Weights of a small GPT-style language model, trained from scratch on English Wikipedia: 8265 steps.
MLP neurons of a small language model. Each row is named by its layer, matrix (down: output weights) and neuron, and shows model dimensions 112-239. Each number is 500 + 40 x the weight over its row's rms, rounded and kept within 0 to 999. Numbers have three digits each. A neuron's up and down rows have the sign that makes its largest values positive.
After each neuron's rows, "fires before" lists the tokens most often just after its 100 highest values on Wikipedia text that the model never trained on.

L7.down1136:475514394462484526458492504468573469472459509506513462486477550471601513537469510506552529468500496498526527535574509498533517540487473542529491534522548526454450457524509479492495474452438503441511520498498520525462531461558504483565452458490470490517539516480498533452501504431478596490445459487507473448486522568476511517489507519520489435388528553542673466480511520517547412457530
fires before: "\n"

L8.down349:486543473525451561467501546510491535416568510503580551544474465500493500513493467509491494546513642502489603525537521519532474551593468492535460538514491521484512467485525474526454509466498424590588480459488506545481421420522567515517516534494513526490504477515572428508545450496491474559535452516502476461541559486420449491496497487414481530479459509494414470525528489495461522508511
fires before: " |", " 0", " 1"

L4.down399:496473484494434512517532483463517476535438476475522464486442535511597495516488507473477480520437486535456432526527465513479526490519495610617505485488517508453516486490477551527552598559433531535393570519471553525506531565479476570545486575478519537508466475565444463475478503508474516500525560525480456499514469518567480525497571551550452462479535534512504549498525473473576416538554
fires before: " |", " Lin", " win"

L4.down683:483534544481447553493522471524531555554534518563463572476520491529591472470467531489438493504482490464561522480663592527465467490403503514515447495496539456543538492549523527504510553536500531538399502510519502507548485463508512485525521505530486499474481563488492547489445526517512498498537516528488532503537512504493558509532469469430457537544535551526739542519508476467502549447549
fires before: "\n", " He", " In", " The"

L11.down269:455531518461466450466554468418484514547513486483545605473538521485508435522448462496427527488505474443522535484584465513505534443423445481507505441529516448497495499510499490503548547554531492579457544507492452494531495527432513482471462524512504427466519533509428558497506576537471475469489564539532509505559472528545495499442500483524498479490596465565691493455510440403502470468494
fires before: "\n", " In", " He"

L12.down1139:563503515484505492486514468454500530524510486477483574497524551511489515516529496498491498474496461505496500521575454537461515472542512486493502418504482504556525542504551492538525462550517556491399509562503481513509464509492465494467486494549503501488486537518461625539513561509495484459490549555493484470464472468531477489517518516518495500544459503545719524476479522521510464429480
fires before: "\n", " The", " It", " In"

L10.down490:527526552488491463536507473498503411497466502464513537501514515460505506498510504496474474497503477446530578442500520594528524515511497554516496457535516431427478543475535520575484489560443515589460505550475391437417554505477553540540476512561507464530490435609514532438473470517525512477499468460422456529523522561536531448497498434476489493543443479519570509513503465582432498492530
fires before: " of", " 0", " 3", " time", " |"

L6.down67:504476565519505520463554515382506509510451533515511501478550423554481509436571433468467540490423522510524502444497527548489481533622500483498474489587499502465447493565565522583526504494538443489541498515421544559422391489489579504510477508409530579457519481600551464477476451528542566515466519482419473475540476527503497526510542536519485441503431483513557436535529549536498496536461
fires before: " |", " and", " in", ",", "\n", " during"

L10.down852:526489463519561512475491522495484510483524553484466542512469521516509502512478513500526481508481449527469473482649499484446503484310479491452517549455502424496553523520498481495511530529491573458425555517526442455493563512532517500498510521427462509441503528488504538535513505511481535506501475485500476523562550516497493563488503520445449480501529493496816534518488520505486463470510
fires before: "\n", "-"

L10.down338:505571553515537491539523535543485507502433573460556458494475489517464545487494478497513482461516502577486455508522440528480513476495532579531546611451512550541529495445487495573532500497506551569446515521547447514539517593468527616481566512509603561451506467453516500528510466459499492418518519451479397526495531484526493486542504516418510446567515438554485529520469471532526523528515
fires before: " |", "t", " T"

L10.down27:568503492507430496491575483469545480484518429505530459457511508550565517497565508553589469428473417489532501538588533488514436430484420488488450512479448482502462479535460416508492505479449456562456434569497527389493496520486560537538432512498456525537504493496524472473493473482486470490442539494484461477492385489509536579480486491574518583508570498518532557440532501453468518396426
fires before: "',", "'", " |", "\n"

L6.down882:442479474546511540536487559544571424503481474433495501532517508497533556553521426494510495452534521466555523545475560567482510489601545437510547489511535548565448447537517501513474534497480513484498505480489511500496494510473464484512457493560526512481422472459471442522421498485476418476522536519508439528491443603546526512556557484531488498458495473495609475591501541466507446517517
fires before: " |"

L12.down35:459503521520564447488446481458523515458539495439491532464464515515423416539568527508442544517497503470490468480577511519479482431464517426537515498519521591577491483538470539487426455508531511532557509544483515524501478471515491456500450495495513479534487560532458494524485458496478515520511513460505458482616490462579462453465513477485495492460544522571505545543517516428518505518645
fires before: " by", " in", " on"

L11.down1108:552451494465508521518534542481584483561503537601560493539567523538506473482540510467493537505466487498499483499405563543534502500535507554461545436493517447446462552523530511537478523466445463569490491522577522437521458531486503526500505495513507469498511484531474513477482478467457510417449532482447499493487480563461547517522500527455559489521462504475555492513558493475486483569464
fires before: " to", " and", "\n", " –", " in", " by"

L4.down147:490508493508499508504475528477529504488485486495516506482491500537452421503445495532522518605539449526471448501449504533493484511468510462495529480446497507540482504384482470536514500504447543527474507483529483452528499475463483542462486436657569512472512489513503438498433473516481525476482532503509504475490527591491519547561534514523561548410506458569670467505457447467526446529543
fires before: " |", " m", "p,", "2"

L11.down787:515457559451449527496496543562543484445522508480490483493520492480540430464551487483536537543481500538493543525508531529585560562601552539552535504501468495405444455470427540485464439494455538467452481499466551476557491459487506506590536549538397488496515525524509527495467423508508531508513462483493494470538460550456488561505508488449458462495523543464508468474514484520465467502474
fires before: " |", "|", "\n", "|---|---|", " —;", "-"

L8.down593:505561527515557516539467539556469390538418509498498478539511529554566528497578400490555449507468471452510543517490488573494497532518478453520500455481505570505457518588512548487436470504466551484495456567433499452436430533528491477489500426485502433523512483400479496436428478544447557416472517484491516543518448473526469547531523484485516455470598546481577477567520509443453446501512
fires before: " |", "\n"

L7.down328:502546427523440471531523521483475486483526541494460546489514557537579475521459593503515524418531447453462515522630518504530544512389452523482571503504469545479489504532507554500528521526475573515445514449517526365542502484563507474451460481467442469516529509470494549519451508497461501489490446519505438501493514488436462524492496478474471529534582510535706460471477462503453466470474
fires before: "\n", "-"

L8.down843:497472557530463474524478512536518491526456474504514446566575441602464583464527410478554459504499542443505516507448585480521503497488486481558565476464512521528413472541534429603455513529520540506493470484439484513477454530496550537463532459508556406492496445577501509478497495503465468448526496525500441499480534532521540564514502409528471454441509508472621520478493559535479460506522
fires before: " |", "5%", "4%"

L12.down153:454386614551583501508486503491526420513569496467497526485478518468540518589454558531558434479500484495455498525460544540567527505403464497452553460485429491491457488469513521558504537586511534533500470489419400460491485542452467530495515519438414465418519492507485409492506542487519466494583481484475455549483491532508492430488542412496494457465382467509728510527479465599591441516512
fires before: "\n", "\n ", "',", "'", "-", " |"

L11.down932:504517506562489518517486522536524471499520481491500516479516482528523511518502475529546538468476456547466591465750497524487454461412483517529491538522504557426532492480472511538521497490471528520484498449539501483502504564516515539483495477446475516481492496458502456496535503458448472466506533481516473464520515513501425524521493504539495462455456467468821492561497488479513464540512
fires before: "\n"

L11.down1017:492519527530461511464561507575528571495508555493493481485530424492508482436473488497565510525462512507459528467519493533529480515490493515488524451583510465463478498568435531562523434454485502544553552492447543541426436475484476574530539555536475514497491521430468510540440458574501510467460498511513528504511537505426521474529557441456530456505512473544443523495577510438422467493510
fires before: " |", " 0"

L11.down575:506505546498487468542550592483519544531526572521458480522561461515479425486539472477523493500527479539514505511527479546533529506494436507512503484492545570473495500483505519522486439497506500476499493514480473487549427458432472544497425474546511510459534522528481441562522505542479551504413541490475514498452387498479518498533563507462442504446580489500647500541505533499505485500479
fires before: "\n", " |"

L11.down557:514485556517497458453499491549442473442492598555426514559515460458449454578487488552534566512506510505440458524407507545524468620584546564468444447509519462412461440427454552533504459465568551537544578542503545465479476520431460488461532584445525522491537560567474543533477464609495533499468535492530456436459543507518504434471521528595462493467554500563547567534487489526500554478542
fires before: " |", " –", "\n"

L11.down809:504523474505508501564459484523473515490448504419546453483485503454496532520502540503514480476524526460524463506678491457439461533259465494481472511479443497482461490515475545487494550488547523463441550494510534485482506474505511526504486527492478472498486495510503527514523518485485510513546480461438530501546551491492504472533481488478561549474515469528791488539490505494506496493456
fires before: "\n"

L10.down1032:460501435497534499552453508482522504463521564528452476480486523536554520494526580521476583439513457439482535465649507503493455474352542527484415554497515480519515497539415485482554541517509516528440534469515530496489489465469486482542552518462521482454442533482479560475484421510515465463518471473554456516509539529516538460516524503502480466548527456517771483470501462529479506539530
fires before: "\n", "-"

L8.down341:489525458450505501434549541478429507498535522511466531542458488488528470528493576524487542521485444513459494493577590475526537457381541516514494515501487448546519515534504537494525528525483518504454468500504517458418511399560508489565488451453481505502556591436481551476491487517473518470434474486511484480576465485451524473530487499488497501484511476557683490518484520468511492505522
fires before: "\n", "-"

L7.down722:482560463504481554526467545554552447476476530491492519528477479517564531563589464545511534542470569561525509482454475545542514491539493551485523496463579537545456467517485623505470477516484526465462465591420530477426483499530573560519515509493585499469492467495511474567463559462597493549454417489532494537535489506459466491461477444505517538466514496509559520505505540515505558501524
fires before: " |", "\n"

L6.down429:538538563494448514436516459495548470518488484517429503456467517535528489501390526516504513508496462427485544512546489523449532513507497506551493443505471478500565473551488520464516515503519467541430462487543533450484497414502444478532508540528505503484475530493514545464467534445478448509539582504540488436526480495544479464506508412508499491468508515520696522508538432501534501420529
fires before: "\n", " The", " This", " He"

L4.down980:489483553518508539582485500534513476470531435516500554486439508500612474469501463513532549505435508508492496498506522542437445476416514509523530416538536473556526434469523428490498482543529484471467492448518513586332556498523457556467516464533578496546441455516410496488535468438437505494535517507533448542494498546473472531545522534500485486556559488478574566461536476446484458549503
fires before: " |", "\n"

L11.down1104:493447486466518512501475520562489469470473504503489478450486529498555544463490485550520517505520478527500513497655519484499450431320558532488496514514472413520542479515511476448522575525457502476442477538539526429513503465559491500491482472452508499456480522474469422510494481484497465459472550486460497498550553530495494496492465462469557491548506528499761512492535466518449508495533
fires before: "\n", "-"

L8.down243:493493437495513547505496503525494490493557570484470537506539503507608523448436587491481522429486446506441555535647542466496503445400499574532520592517476495469543529500503488470550532547517540525466484469532524433536502452518503506550493494440466465474510541466511556502500479472505462509513547504521456474549559509472519510488485468496473507500564495490764494496480483519468475490504
fires before: "\n"

L11.down766:493516474530527536469481490560420571461474456503479460506461478479503519513498549540499506504504579571479522500512484498491398524453486474457441481478578480497420511463552485517501494468545508497469436492515455497516542539477498490600524504522462565509503485595465510534518534529536505481510487428470452423536434469392448496515472416570565440521513536554379541554455484456427430407544
fires before: " the", " a"

L11.down263:548545464519526500546514489531503497518580477540472560549516499542500509411504528530562478498403455487470503494523471500510477478442431523498496520463525459511442446517470429444502484466462575469551505517464435400411540453522510529540450471467553518495495458489464461456472491549545506535476537580466510618452476481532475522544588474501547511480465418513473554538568480436531502535404
fires before: "'", "',"

L10.down223:509440549468463517550462514580508552547534515468443528466566497487496553424487468485500498533492535571485509454512478560465482515507445491495525526503460467520494500499459452467574469560500514519523509535406467478496442448539519502438553493541480469479522512512511558534541454530453470515403515470500525485501527548479510575517511508515517514473530506533566523470468499470550405493515
fires before: "\n", " ", " Barnes", " |"

L10.down819:510456503464481542504494552468513471513527537574461536539468524500515550468469590446511500475533512490492538505672573515535522438389519492493496518541509522516535472519512476476524586483437517531475514501499484446511551476582492465538536477469481502518444514482529501504542423499441444468453485534495524409539499570493489549486523525499509494475510481563733481537507519511535370523573
fires before: "\n", "-"

L10.down131:501517548476556559453551500512566526491548477503556510545478485503447497491510552548475555502440476523457541509537442557476523567533577503439453456550620515561444536525534527558525518471524525550486425511528490475473475506495527563519509446508543581473501464516496537451453496541521475571499447475484524452457458459444523470510525482458450506509462493465512472515498579582388453495518
fires before: " |", " in", ")", "\n"

L6.down352:485463489447580469537489496519439470515524512457503479524514505485515496477606427464468561492462530524472572480431498551460468521534475505466509549481471425493476570586487508559479472529512469516502472571548533490429539535489511482512518488512541491421558553520528487487409473503510483521528539455525554553563538506547472523485529507439544464490529465505572434541494480499488560444506
fires before: "\n", " in"